config.yaml
num_hidden_layers: 9
hidden_size: 384
num_attention_heads: 6
num_key_value_heads: 6
head_dim: 64
intermediate_size: 1536
vocab_size: 2123
hidden_act: "geglu"
norm: "rmsnorm"
norm_place: "pre"
norm_eps: 1e-06
positions: "rope"
rope_theta: 6270.0
rope_fraction: 1.0
qk_norm: false
attn_scale: 0.125
bias: "none"
tie_word_embeddings: true
parallel_block: false
init: "normal"
init_std_qkv: 0.0256
init_std_o: 0.00604
init_std_up: 0.0256
init_std_down: 0.00604
init_mimetic: 0.5
optimizer: "muon_variant"
learning_rate: 0.00613
lr_mult_down: 1.5
beta1: 0.9
lr_head: 0.0059
max_grad_norm: 0.5
warmup_steps: 200
schedule: "wsd"
decay_fraction: 1.0
decay_shape: "linear"
final_lr_fraction: 0.0
batch_tokens: 65536
max_seq_len: 1024
doc_mask: true
train_tokens: 668200000
max_steps: 10196
dataset: "wikipedia_en"
MLP neurons of a small language model. Each row is named by its layer, matrix (gate and up: input weights; down: output weights) and neuron, and shows model dimensions 192-319. Each number is 128 + 32 x the weight over its row's rms, rounded and kept within 0 to 255. A neuron's up and down rows have the sign that makes its largest values positive.
Before each neuron's rows, "fires before" lists the tokens most often just after its 100 highest values on Wikipedia text that the model never trained on; "fires on" lists the tokens most often at its 100 highest values on Wikipedia text that the model never trained on.

fires before: "\n"
fires on: "\n", "."
L6.gate1238 [182 120 142 152 115 128  93 107 151 130 133 141 117 150 152  88  87 135 159 101 164 155 115  99 135 113 134 130  95 164 129 151 128 159 103 133 125 127 148 160 102 142 123 141  88 168 124 103 111  96 172  80 182   6 143 110 132 148 138 178 122 107 116 160 106 149 107 181 101  85 142 164 152 146  86  77 101 124 117 129 133 102 185  94 115 127 121 107 115 130 125 141 136 182 110 156 131 135 117  95 119 105 128  63 111 102 113 111 154  53  93 178 138 121 221 105 149 130 134  61 102 107 156 121 143 160 130 158]
L6.up1238 [168 151  76 121 185 132 177 122 147 150 118 129 113 126 196 142 135  72 124 151  94  95  93  87 146 141 135 126 168 165 114 238  72 136  98 142 109 117 112 120 155 135  88 152 134 180 143 101 136  92 100  87  89  62 128  81 133 141 116 135 161 128  94 131 141 127 170 171 163  98  83 166 138 103 203  89  94 116  73 120 129 154 166  96 124 166 183  82 115 121 161 165 116 149  98 188 178 143 140 135 106 169 126 115 134 126  90 153 199 142 181 113 144 116 178 143 161  93 172 121  70 109 138  84 178 112  78 129]
L6.down1238 [135 132  72 178 184 181 115 142 125  95  96  98 133 104 117 176 138 106 134  91 135 151 120 138 148 158  77 139 111 169  89 164 112  78  88 122 141  90 191 135 134 128 127 128 109 118 172 118 185 112  44 171 206 112 187 141 124 141 114 115  82  74 134 101  94 151 126 160 113 135 110  97 112 115 119 114 202 163 148 114 117 115 174  85 127 158 102 144 139  81 103 162 137  84 188 102 101  96 108 184 100 116 145 120 131 111 102 156 146  89 118 151  75 108  87 133 121 129 126 125 144 110 158  92 139 123 136 116]

fires before: "\n"
fires on: "\n", " =", " ("
L6.gate614 [131 157 133 105 129  77 160 124 187  97 114 157 152 137  85 124 112 122 154 131 133 133 134 148  98 127  95 119 104 116 155 123 128 145  93 123  70 150 106 108 150 178 130  98  95  96 131 165 141 130 160  96 144 107 126 129 137 135  69  80 183  87 133  73 100 145 180 171  87 118 149 161  84  98 147 184 125 173 124 131  70  83 147 108 122 145 100 146 130  88 137 117 169 132  87 126 141 131  93 166  87 111 109 130 183  89 120 166 168 162 176 101  92 116 142 120 117 138 138 117 102 170 145  84 143 157  73 169]
L6.up614 [119  99 134 129 164 101  87 110 169 124 149 126 139 142  43 155 104 126 167 109 142 149 167 115 193 135 178 155 112 116 107 141 112 142 204 149  98 123 136 112  90 127  60 171 119 101 112 110  68 115  88 150 122 160 161  88 130  96  84 138 139 126 106  91 100 113 147 159 140 107  75 120 166 121 142 173 122 197 127  99  97 225  97 111 131 199 111 135 164 120 159 174 139 111 143 142 187 160 122 130 228 112 138 115  97 103 183  96 119 133  71 150 106 144 145 121 138  94 137  75  94 149  88 171 169 129 127 115]
L6.down614 [145 102 184 121 125 132 178 107 134 145  95  78 196 138 181  80  95 126 105 149 105 141  86 100 135  80 116 126 132 162 194 138 143 109  97 114 156 131 101 173 165 113 179 168 119 166 106 156 223 181 120 134 133  84 134 126 145 148  84 118 120 118 144 143 119 150 125  72  96  69 110 112 141 127 165 166  78  67 126 157 142 157 152  95  86  60 136 113 132 133  86  74 127 135  69 100  70  92 133 107 116 107 108 153 186  97 115 176 123 126 151 116 137 124 151 106 126 133 118 151  65 109 114 134 142 229 104 137]

fires before: "\n", "-"
fires on: "\n", " while", " against"
L3.gate934 [118 139 149  89 202 121 119 104 112 119 171  78 148 146 117 172 136 133 148 140 146 110 131 144 100  99 157 153 121 153 118 115 159 164 109 151  83 165 203 126 156  94 127  75 138 101 104 136 132 125 129 198 162  80 123 114  86 132 119 168 136 127 103 130  36  91  77 187 117 109 169 129 168 127 108 164  97 172 153 110 128 107 172 111 138 138 151 150 164 190 105 120 193 140 166 114 105 134 107 169  94 135 150 136 119  85 120 132 132 154 158 125  89  45  99 139 104 104 151 136 105 119 125 159 140 147 104 131]
L3.up934 [172 181 122 183 135 164 128 110 160 114 125 189 144 112 146 137 123 171 105 206 105 128 116  96 104 106 153 156 142  86 138 168 140 128 112 144 132 107 115  90 150  96 156 127 161  92  99 140 204 117 135 148 134 190 150  49 144 152 156 145 152 100 135 141  91 125  78 107 193 119 127 163  75 225 163 196 107 170  84 130  89 171 129 123  80 117  92 159 117 109  81 149 140 102 179 129 144 120 132 115  98 143  97 173 123  83 127 121  83 155  98 185 129 142 157 117 172 121 131 121 155 141 178 163 164 128 142 141]
L3.down934 [107  89 192 170 155  76  93  50 170 171 132 127 110 133 106 153 117 134 148  68 185 117  81 157  99 106 129  51 153 186 131 112 129 134 168 193 141  87 127 149 168 113 135 152 123 157 190  97 100 101  92 167  82 118 100 152 122  88 136 127 126 118 131  96 125 133 134 171 141 109 155 131 162  83  60  94 122 133 201 134 141 116 174 105 134 169 163 164 139  96 152 139  97 128  91 152  93 130 101 113  94 118 162 101 171 188 110 161 166 126 157  39  84 102 130 155 170 104 128 167 142 108 107 126 144 126 112 134]

fires before: "\n", " "
fires on: " |", ")"
L6.gate224 [ 98 186  99 148 139 160 113 114 125 110 140 154 108 125 129 158  82 180 126 115  99 135 127 152 108 175 115 109 115 115 130 103 172 126 105 117  83 149  81 141 166 138 195  96  65 103  58  82 140 102  97 110 128 121  96  59 140 178 146 151 198 175 106 105 148 165 147 145 119 154 139 115  93 118  64  67 124 144 140 143 102 147 134 139 125 110 202  99 136 132  97 160 147 121  90  85 109  97  86 105 135 143 164  62 165 132 147 111 164 145 180 165 102  89 127 169 113 124 139 186 140 161  95 149 164 130 148 139]
L6.up224 [153 180 165 162  96  66 134 106  52  97 153 100 160 126 114  90 129 166  91  94 117  88 164 193 146 173 138 124 106 162 116 152 201 146 130  97 119  89  43 154 116 141 125 121 115 126  71 115 174 135  74 111 159 125  91 150 105 171 116 209 163  92 128 121  96 126 129 119 149 124 180 103 155 203 154 168 164 136  93 136  98 123 108 148 136 133 132  73 113 149 128 160 100  83 126 128  95  73 121 115 107 150  98 117 123  93 170 118 167 114 119 141 149 169 140 137 147 105  62 130 139  72  75 129 198 152 136 158]
L6.down224 [107 114 128 154 120 149  92 122 166 130 111 139 150 111  98  97  92 100  77 153 140 154 119 105 126  80 158  99 126  87 107 167 170 122 123 108 116 184 130 124 146 177 108 124  99 185  55 129 188 136  74  99 148 160  79 145  86 124 110 156 127 138 125 128 120  95 236 168  72 121 148 140 146 106 134 125 129  97 118  95 102 157 110 114 163 120 169 104 134 126 122 151 159 119 196 114 165  83  98 127  91  99  95 129 112 113 167 119 145  99 140 101 109 147 147 156 160 136 136 112 137 100 138 127 114 105 150  51]

fires before: "\n", "es", "ity", "ure"
fires on: " ==", " ===", " general", " information", "ress"
L3.gate1180 [130 102 107 139 134  96 170 134 138 174 104 134 158 156  62 143 139 125 127 137  91  74 130 150 132  51 150  66 159 129 138  51  75 108 126  55 129 136 131 128 123 173 133 109 128  89 239 132  97 160 150  78 174  87  86 156  86 117 159 149 171 121 131 120 133 118  61 123 120 118 163 166 119 154 133 138  60 162 139 107 117  88 107 150 111 140 119 121 115  42 138 120 119 109 174 126 112 101 194 136 123  85 153 135 136  99 172  77  90 137 121 147  93 121  91 117  79 162 116 111 136  88  99 140 150 128 124 120]
L3.up1180 [114 108 140  99 172 126 161 142 126 160  93 167 148 139 156 107 135 140 163  81 111 128 148 118 153  65 146  60 159 157 137  90 112 129 142  97 135 149  84 151 142 135 140 137 101 105 191 127  96 156 189 102 111  99 100 122 119 114  83 153 163 178 125  86 107 178  96 162 109 132 143 152 157 144  92  80  99 133 130 164 127 147 105 159 100 115 188 137 102 116 177 118 147 117 171 176 146  96 148  51 131 110 146  84 135 156 155  96  59 177 169 116 161 144 118  31 111  90 140 116  34 113 130  95  82 149  88  90]
L3.down1180 [162 108 133 160 147  80 153 161 173 154 121 161 122 117 153 116 109 123 132 141 185 151 131  86 127 206  72 167  93 138  94 133 131 112  91 134 176  75 158  97 147  85 169 205 160 183  92 175 219 114  80 133 114 194 161 116 154 139 133 137 113 118 126 188  37 109 151 147  75 189 125 100 179 110 123 141 144 112 125 168 137 135  91 133  69 181 118 134 102  95 162  78 155 121 103 103 100 120 156 112 148 126 120  72 134 116 133 163 176 106 108 153 140 161 140 100 141 114 153 165 120 172 181 128 105 141 142 109]

fires before: "-", "\n", "f", "um"
fires on: "\n", "ant", "e"
L6.gate304 [ 98 158 139 130 138 104 173 153 119 138  77  90 135 153  95 124 117 186 177 129 127  64 179  44 100 139 130 147 132 116 127  98 113 166 117  74 145 108 116  96 127 132 118 148 163 111 151 164 140  95  79 129 198  81 141 159 130 101 107 136 145 145 124 165 119 116 146 140 106  70 140  91 107 147 104  74 188 138 102 110 145  92 112 104 200 176 137 180 114  58 174 153 179  45 109  93 139 115 133 137 139 142 163 151 169 115  32 134  99 168  94 148 154 110 140 133  62 104 140 159  74 120 156 178 164 104 153 177]
L6.up304 [124 115 127 168 153 135 127 136 142  91 150 161 115 161 106 157 123 147  55 117 103 116 107 124 139 125 134 116 127 126  93 123  86 176 132 115 113 173  98 157  85 181 141  97 142 137  70  83 151 113  91 122 128 125 155  89 133 176 156  78 118  95 132 144 131 143 142 116  84 142 175  53 127 110 106 177 141 146 193 140 144 182 173 173  72 155 140 165  99 151  69 122 159 115 108 103 135 125 142 123 143 150 172 149 137 151 149 125 129 161  70 119  76 152 156  86  94 105 164 128 131 164 155 170 159 155 107 109]
L6.down304 [136 130 128 147 114  94 160 127 168 142 157 134 105 156 164 148 107  93 129 146 164 150 130  49 183 120 126 125 142 147 106 136 158  89 109 143  89  96 154 184 188 170 114 135 133 126 105 121 218 172  97 133  84  61 127  93 139 118 195 163 104  67 137 153 103 122 148 144 104  89 106 100 162 114 177 111 131 139  97 133 129 188  96 126 211 112 111 148  73 108 142  95 160 133 174 128 128  89 191 102  99 143 134  80 132  77 116 103 123  62  90 135 156 188 181 172 118 101 183 143 137 130  97 107  88 186 126  94]

fires before: "|", "\n"
fires on: "\n"
L6.gate1319 [159 173 137  96 178 136 166 113 106  93 119 109 121 122 135 131 140 140  68 162 135 170  95 143 155 148  55 125 146 108 112 151  59 119 118 138  89  67 167 191 170 108  60 153 109 121 111 126 116  86 143 135 155  97 117 152 137 147 107 143 159 138 135  78  85 161 160  63 196 101 127 124 107 172 104 132 120 163 189 197 180 144 167 128 136  74 128 108 150 136 110 104 153 150 171 111 134 175 108 134 119  84 133 104 108 158 167 147 126  95 141 106 179  94 114 103 169 143 118 140 166 149  99 114 238 158  66 145]
L6.up1319 [ 76  94  62 179 117 115  94  96 160 153 142 139 126 117 119  82 137 149 101 116  99 119 134 125 135 118 162 196 166  91 106 106 158 201 127 183 152 154  79 121 130 160 129 140  82 122 192 173 165 100 129  96 131 135 115  86 104 108  57  97 140 137  85  99 159 163 157 125 138 139 134 183 107 102 102  89 152 157  98  84 117  99 109 160 111 169 121 111  98  99  96 128  92 133 125 160 142 101 141 165  85 137  86 121  81 147 166 114  93 190 102  98 140 171 157 154  90 172  83 143  66 119 150  96  89 187 165  61]
L6.down1319 [180 175 179 120  95 131 100  83 151 124 147  61 142 161  87 155 145 181 121 141 159  62 120 103 140 166 142 149 132 113 146 153 159 123 168  79 132 107 136 151 149 206 106  92 165  91  99 101  82 105 106 139 165 219 105 127 142  98 210 159 134  94  96 179 125 158 164 142 125 103 115 158 121 188 143 134 128  57 180  78 156 129  79 124  97 141  82 154 100  81 121 192 149 121 154 115 138 179  96 181 148 115 113  37 174  85 133 115 180  57 134 150 128  85 161 108 188  87 108 171 178 161 119 197  98  96 129 126]

fires before: "\n"
fires on: " |"
L6.gate1214 [116 102 139 128 113  78 163 110 122 131 115  71 131 128 107  92 104 143 125  83  93 147  96 105 128 151  88 123 153 139 100 106 139 176 132 113 155 163 140 190  74 135 120  96  66 127 138 106 159  65 161 126 111 127 166 123  65 164 166 175 209 107 129 102 131 125 128 138  79 131 170 110 138 116  95 131 133 144 112 123 188 137 143  84 104 135 182 149 135 103 113  84 104  97 116 159 146 172 156 132  75  65 130 160 167 143 123 130  86 180 201 124 179  95 136 146 115 133 101 171 135 186 106 145 133 112 133 136]
L6.up1214 [103 143 139 203 152 118 137 127  92 152 150  85  91 130  22  80 109 188  80 156 126  97 134 114 137 112  57 128 155 158  89 101  86 217 130  64  76 146 129 176 155 171 138 110 116 134  80  91 144 127 147 140 101 138 115 115  66 124 190 171 160  43 157  97 124 108 144 134 125 155 157 115 117 161 126 143 106  84 112 115 130 149 149  99 122 101 182 145 132  90 104 115 157 133 125 142  77 134 122  83  72 129 114 168 142 164 164 160 141 106 138  93 161 119 143 133 136 125 145 142  92 153  87  96 138 107  90 176]
L6.down1214 [115 157 110 146  95  76 149  84 141 130 140 122 101 149 114 121 111 105 139  97  90 155 121 131 101 157 191 144 185 149 154 131 134 107 139 107 108 162 109 142 106 126  88 144 128  73  88 118 187  88  67 120 121  91 129 107 108 173 114 123 143 130 109 121 116 145 173 150 139 140 155 150 133 152 171 143 187 122 113 146 150 114 168 137 108 166 156 129  67 133 163 147 123 122  88 151 207 143 162 141  98 125 112 111 142 109  63 102 140 161 127 154 130 179  45 143 102 131 111 120 132 118 156 110 110 169 146  97]

fires before: " |", "\n", " and"
fires on: ")"
L6.gate1466 [157  75 112 144 116 126 127 126 154 153 106 138  91 162 134 127 166 106 199 118 105 187 123 128  79  85 115 132 118 102 192  80 101 109 140 101 119  86 139 156 135 186 158  81 129 163 114 194 140  88  93  85  80 159 135  70 159 113  88 199 153 112 190 109 133 115 104 167 149 188 163 107 139 158 158 151 149 115 135 200 196 168 145 131 172 133 146 104 136 121  94 119  96 148 102  76  92 103 147 138  97 149 220 106 109 168 169  75 149 125 170 126  85  90 174 152 116 114 117 116  90 176 101 136 101 184 119 105]
L6.up1466 [186 131 121 170  90 116 133 135 115 116 129  96 168 141 173 102 155 158 110 102 150 175 135 135 134 122  99 142 169 167 150 160 113 103 135  94 115 207  86 141  90 118 145 113 152 100 154  96  96 157 115 188 176 148 123 134 161 133 195 175 135  26 126 123 141 196 149 149 109 113 171 125 148 117 219  84 165 133 109  95 162 121 119 138 152  73 152 127 126 126 155 124 172 106 101 102  57 141 165 164 116 126 140 149 162 165 104  83 197 135  95 146 132 146  97 131 107 138 112  93 152 102  62  77 155 112 120 162]
L6.down1466 [117 143 167 174 167 117 146 116 151 102 131 137 116  67  65 165  77 150  97 170  65 178 121 130 114 100  99  90 155 161 152 121 104 111 146 153 226 169 154 164  94 137 126 158 174 111 135 156  87 164  94 135 162 121 119 137 138  95 135  93 122 110 155 132 148 136 199 119 140  84  68 159 113 169  89 132 151 173 164 161 181 121 120 123 189  83 152 116  96 186 154 108 159 151 131 170 209 166  86 144 132 119 115 120 166 106 155 181  99  81 161  93 157 150 109 102 102 123  90 136 157 143 103 107 101 144 100 124]

fires before: "\n", " He", " In", " B"
fires on: ".", "==", ":"
L6.gate1296 [132 170 151  97 146 143  94 147 121 191 141 111 124 127 190  86 163 140 165 127 106 107  94 120 145 121 165  67 132 147 113 171 105 128 122 164 172  75 112 134  63  76  85 112 140  97 107 111 193 158 100 157 139  73 142 122 112 153 127  89 140 144 126 122 152 117 123 112 152 123 121 133  88 153 121 116  28 103 170 206 182 130 134 108 161 141 120 147 138 124 105 134  99 176 145 122 171 128 161 123 117  94 123 189  84 135 126 141 133 176 140 165 131  94 108  95 166 117  60 128 117 183 124 151 168 193  87 110]
L6.up1296 [150  99  89 125 145  87  80 168 125 154  50 120 155 164 162 172  95 102 178 108  71 169  85 125  74  95 175 110 170  51 163 128  92 177  99 146 121  91 131 105 110 115 136  98 154 167 141  82 106 103 125 148 128  50 130 125 156  95 129 201 142 158 120 140 171 114  93  86 176 173 144 125 118  94 160 103 136 180 129 196 159 175 117 163 102 137 201 130 158  90  91  89 131 143 164 109 133 132 158 107 120 145 134 117 199 136 119  85 146 132 153 141 151 143 162 155 143 159  87 106 139 104 142 181 115  93 116 117]
L6.down1296 [ 66 154 109 152 160 161  88 117 103 105 161 151 127 175 147 143 150 152  80  84  99  94  83 119 205 171  68 123 108 103 100 135 139 137 181 146  43  78  89 122 175 111 138 141  90 152 106 132 169 125  79  97 150 189 115 104 135  85  97  99 170 156 150 129 110 171 150 118 108 111  98 146  97 144 150 145 119 110 153 119 106 117 139 154 182 141 119 158  95  39 131  71 165 160 125 116 122 118 128 144 170 159 162 139  83 109  74 124  91 104 131 191 164 144 159 144 116 150 152 123 129 174 167  57 197 126 140  67]

fires before: "|", "\n"
fires on: "\n"
L6.gate429 [156 198  82 139 150 147 141 113  87 132 138 113 120 126 151 125 108 156 101  93 104 130  73 142 142 175 166 134 118 114 124 139 221 108 109 213 141 110 144 121 156 158 109 159 160 165 119 165 147 174 146 108  91  94 147 144 146 161 150 125 125 149 112 136 158 153 122  84  92 159  95 164 132 155 138 127 163 130 151 169  88  50 137 131 155 149  99 159 175  78 122  98 100 116 124 125 130 146  70 143 174 122 136 166  98 113 132  77  80 142 169 112 175 158 108 110  99 147 195 114  97 128 134 120 160 109  96 209]
L6.up429 [180 134 108 146 103  99 139  92  93 181 170 109 133  86 131 114 129 164 125  82 202  95 112 128 155 120 111 106 149 124 124 114 127 114 158 112 135 144 142 134  80 179 161 148 151 118 116  67  96  91 156 120 132 107 126 114 126 149 106 110 127 148  61 144  69 141 114 116 121 114 152 113 125  93  93 177 123 103 147 148 129 115 137 157 128 149 139 139 132 123 117 160 119 127 149 104 107 148 150 195  71 135  52  88  97 167 131  79  89  68 132 103 100 150 110 136 125 145  88 153 127 153 140 120  82  79 153 144]
L6.down429 [122 150 194  89  69 130 100 126 169 148 133  97 107 147 106 173 138 181  81 111 112 115 110  99 135 163 117 167 149  87 128 213 160 120 100 120 141 162 178 103 100 105 139 142 122  91 128 120 134 131 140 114 134 118 101 118 146 133 184 142 138 118  98 114  64 109 165 137 158 176 136 188 114 144 162 119 101 120 147 107 115 121 103  45 180 124 135 124 171 198  55  87 133 149 129 101 115 116 129 142 137 122 164  80 107 140 175 159 102 117  95 128 150  48  99 119 161 125 188 114 143 145 147 133  93 194 114 112]

fires before: "\n", "elevision", "e"
fires on: "\n", " t"
L6.gate64 [ 39  93 116 105 149 130 160 130 153 158 109 146 148 142 186 111 147 141 169  92 178 155 195 124 114 149 154 167 124 125 125 117  96 110 169 131 115 182 127 147 189 163 147  86 114 117 159 143 121 111 133 147 136 133 122 121 105 163 121  94 152  54 164 120 105 170 163 124  89 107 106 160 117 188 122 116 114 157 208 105 117 115 142 116 132 126 105 115 162 140 104 103 143 115 179 122 118 134 127 134  47 164 128 162 180  90 131  95 132 104 161 147 174 120 117 122 122  61 112  97 168  91  98  63  79 141 111  90]
L6.up64 [104 117 148 185 189  46 187  90 121 127 136  75 126  77 106 106 103 173 104 101 113 183 145 173 126 153  68 121 183 113 125  82 134 158 140 187 182 102 128 159 177 107 138 118 103 116 120 108 127  89 148 119 178 143 160 113 130 132  76 127 124 202  90 162 156 166 109 163 120 105 140 152 106 111  77 184 158 167 153 115 133  93 138 108  98 101 139 137 123 189 151 133 197 172 130 130 206  82 119 152 157 105 128 165 123 119 115 145 163 130 105  92 113 145  89  94 167 147 116 141 167  81 151 122 155 122 130 105]
L6.down64 [113 129 110 187  74 158 133 169 125 135  51 187 122 145 150 139 140 103 158  91  65 116 109 148 108 114 162 142 133  85  81 125 139  81 112 121 169 151 123 121 135 159 131 135  68 156 126  93 131 134 162 129 157 116 171 121 130  87 193  83 170  90  95 161 157 149 112  99 170 120 129 136 125 146 114 104 112  75 167 149 121 104  84 108 114  93 139 132 174 101 138 146 176 122 113 145 147 113 115 130 145 146 167 108  61  87 132 138 106 174 177  95 139 147 136 141  78  66 123 160  58 129  88 120 137 170 104  81]

fires before: "\n", " |", " =", " and", "\n "
fires on: ")", ".", "\""
L6.gate604 [114  95 132 111  98 119  87  80 148  85 140 133 171 202 126  90 100 124 121 100 174 123 104 183  95 152 150 155 100 155 136 116  98 155 146 123 147 128 108 147 105 142 145 101 134 201  71 172 105 147  52 199  83 113 161 123  99 122 161 123  79 115 119 112 159 125  98 136 103 121  93  86 112 134 142 121 144  96 108 117 122 124 155 143 122 110 128 131 132 140 143 163 129 148  84  79 181 145 147 114  95 158  58 144 158 124 124 113 100  69 175 128 178 144 144  77 148 110 136 120 139 139 160 152 129 168 109 102]
L6.up604 [121 144 159  96 140 110 128  96  71 154 112 113 128 125 198 133 124 177 110 147 121 139 154 137 128 149 108  99 156 162 158 124 126 110 156 104 176 172 131 143 174  87 144  89 179 145 134  63 128 131 112 161 134 123 157 121 116 137 121 137 164 103 125  95 116 169 116 169 116  95 134 129 128 183 161 128  96  82 133 150  96  84 154 100 123 123 160  69  75 113 152 160 161 185 177 151 144 124  90 114 114 160 109 145 104 106 127  81 143 158 166 144 123 175 149 161 119 117 134  44  85 115 127 124 191 100 131  95]
L6.down604 [ 73 124  91 128  96 139 148 128 149 118 116 116  96 183 118  83 129 150  78 110 101 163 139 165 115  79 172 186  99  89 113  77 166 178 106 125 128 102 116 128 137 112 160 186 171 110 139 193 193 175  69 158 126 142 125 142 158 135 173  79 106 124 137 107 105 125 137  78  74 146 107  99 142 126 146 113 120 141 110 126 157 147  99 140 136  94  88  97 140 124  69 114 152 105  87  83 192 159  84 175 154 153 149 103 174 114 108 139  71 113  85 161 125 132  69  96 153 121 100 179 173 124 143 163 112 130 122 162]

fires before: "\n", ":", "|"
fires on: "==", "\n", " ===", " ==", "==="
L6.gate631 [146 164  98  41 152 134 163 106 115 127 166 127 109 130 131 145 136 113  67 107 145 102 186 197 144  89 106  79 176 104 113 119  49 120 117 135  84 147 145 127 146  70 133 137  87  97 129  92 141 147 163 132  86 119  81  81 123 118 122 156 144 188 144  85 139 135  96 119 204 134 108 177 132 111 153 144 151 147 119 135 186  85 134 172 109 183 120 161  99 114 159 169 198 161 158 119 135 148 155 180 160 172  91 155 222 148 148 188 142 119  66 128 122 133 147 113  97 147 121 101  91 124 152 141 170 119 185 147]
L6.up631 [154 127 147  98  69 140 133  99 112 102 166 144  88 140 115 104 111  90 186 103 123 105 178 109 102  64 222 130 114 100 127  83 134  96 127 118 104 115 114 100 133 128  68  96 120 120 147  69 129 163 175 101 131  75 112 120 109 154 120  71 104 149  60 121  98 117 127 170 129 105 135 121  99 148 188 115 175 205 108 108  73 166 117 112 102 177 192  91  84 119 113 125 180  99 168 176 129 126 150 157 122 102 147 134 157 118 169 104  99 114 168  86 181 110 164 148 152 143 111  74 108 112 116 100 125 106 173 112]
L6.down631 [142  97 164 112 114  77  93 170 120 171 134 141 172  70 128 121 108 152 163 129 111 135  77  99 204 108 148  87  97  88 111 143 153 137  87 154 137 135  81 158 122 125 139 105 110 118 121 140 169 201 128 199 109 142 173  83 129 115 108 129 135  96 139 114  75 106 123 151 120 165 152 104 160 169  96 186 112 160 128 158 203 110 125 134  83  56 116 127 120 146 137 101 133  71 111  72 121 180  99 127 170 109 137 118 131  65 125 124 157 116 120  90  89 165 140 122  48 149 204 127 194 161  96 137  64 129 138 161]

fires before: "\n", " 2", " 0", " ", " 4"
fires on: " |", ";", "at", "et"
L3.gate431 [120 167  99 162 130 156 142 135 126 110 142 111 125 144 126 142 161 132 112  62  82 161 110 118  95 133  49  82 154 121  98  72 114 140 207 192 107 118  85 140 115 158 151 129  97 155 140 133  82 133 159  92 167 130 181 110 133 140 124 131 133 137 180  38 136 151 150 153 167 111 125  62 181 153 119 119 158 137  95 102 127  89  83 112  69 149 142 175 147 131 129 160 116 110 133 173 146 120 131 127 138 108 165 158 169 137 143 145 149 157 136  99 152 115  94 114 115  91 139 140 119 131 119 160 128 117 104 106]
L3.up431 [ 70 162 150  97  92 115 140 125  89 116  69 166 151 142 127  80 138 130 172 125 110 110 126 117 153 142  91 142 118 125 200 145 165 135 166 183 185 184 117 115  75  97 124  89  85 107  89 132  70 180 115  97 125  76 132  90  91 167 137 117 129 158 154 102 102  82 150 136 217 161 149 127 125 101 152 123 124 123 112 111 120 138 125 124 154 117 157  75  98  22 101 115 110 146 143 147  91 162  76  68 106 126 107 175 114 178 100 170 129 170 133 177 192 140 102 166 129 157 159  72  93 126 101 147 113 142  90  76]
L3.down431 [229  97 136 154 150 153 102 108 144 157 150 168 172 111 144 190  84 140  82  91  88 175 108  99 120 144 180 154 110  91  88  97 102  93 118 127 144 126 122  92 120 108  99 156 147 140 104 174 162 167 122 185  98 175  97 114 161 122 111  96  96 170 115 131  96 152 131 119 110 106 100 108 134 144 135 196 129 164 117 123  92 150 161  96 122 134 157 118 168 167 184 179 143 137 121 109 145 148 180 138 130 151 159 111 143  51 138  91 116 107 118 113 124 121 139 148 131 141  89 216 125 106 133 169 169 126 180 133]

fires before: "\n", "==", "In", "The", "S", "==="
fires on: "\n", "fer", "ug"
L3.gate1250 [125 182 144 167 148 115 130  93 196  70 163 163 128 149 138 137 155 122 151  88 161  97 127 134 164 150 114 129 157 119 106 125  69 126  52 108 131 171 159  80 143 124 112 135  96 107 114  62 165  85  99 106 176  73 114 133 140 129 104 162 135 164 123  93 109 118 116 167 127  98 148 138 149 113 141 102 151 180 106 118 144 143 168 168  90  65 167 107 136  87 107  78 100 128  71 141  63 139  70 137 136 205 117 198 116 126 164 161  95 183 194 110 120 117  72 139 159 165 144 140  79 100 169 105 137 139 137 143]
L3.up1250 [109 140 105 150 161 113 131 124 113 155 142 154 118 112 155 169 137 186 114 158 108 107 133 158 117 107  98 176 112  89 146 135 135 115 143  35  83 137 118 123 118  79 117 140 100 124 122 122 126 126  60 138 100 164 119 126  95 124 131 165 151 107 117 102  98 146 103 100 183 135  97 155 106 165  67 111 149  92 166  99  91 130 181  89 166  83 123 132 143 121 155  85  79 120  77 165  82 176 163 105 161  86  71  84  85  99 140  86 120 125 106 130 158  89 151 121 115 111 101 134  90 100 157  70 120 115  93 152]
L3.down1250 [177 140 116 198  84 125 196 109 150  68 140  77 175 120 119 107 133 124 138  98 117 170 167 121 198 168 112 152  82 145  84 168 109 142  86 101 131  52 120  83 154 169 158 181 137 143 107 182 196 101  86 127 102 140  94  78 121 106 122 111 124 171 119 168 187 100 196 172  99  49 124 132 153 166 159 135 105 125 135 144 109  85 144 124  85 153 136 131  50 106 134 166 114 119 144 154 164 140 145 135 139 132 104 126 132 115 149 154 122 121 137 116  81 132  81 164 155 129 183 131 112 127 135  85 123 147 117 103]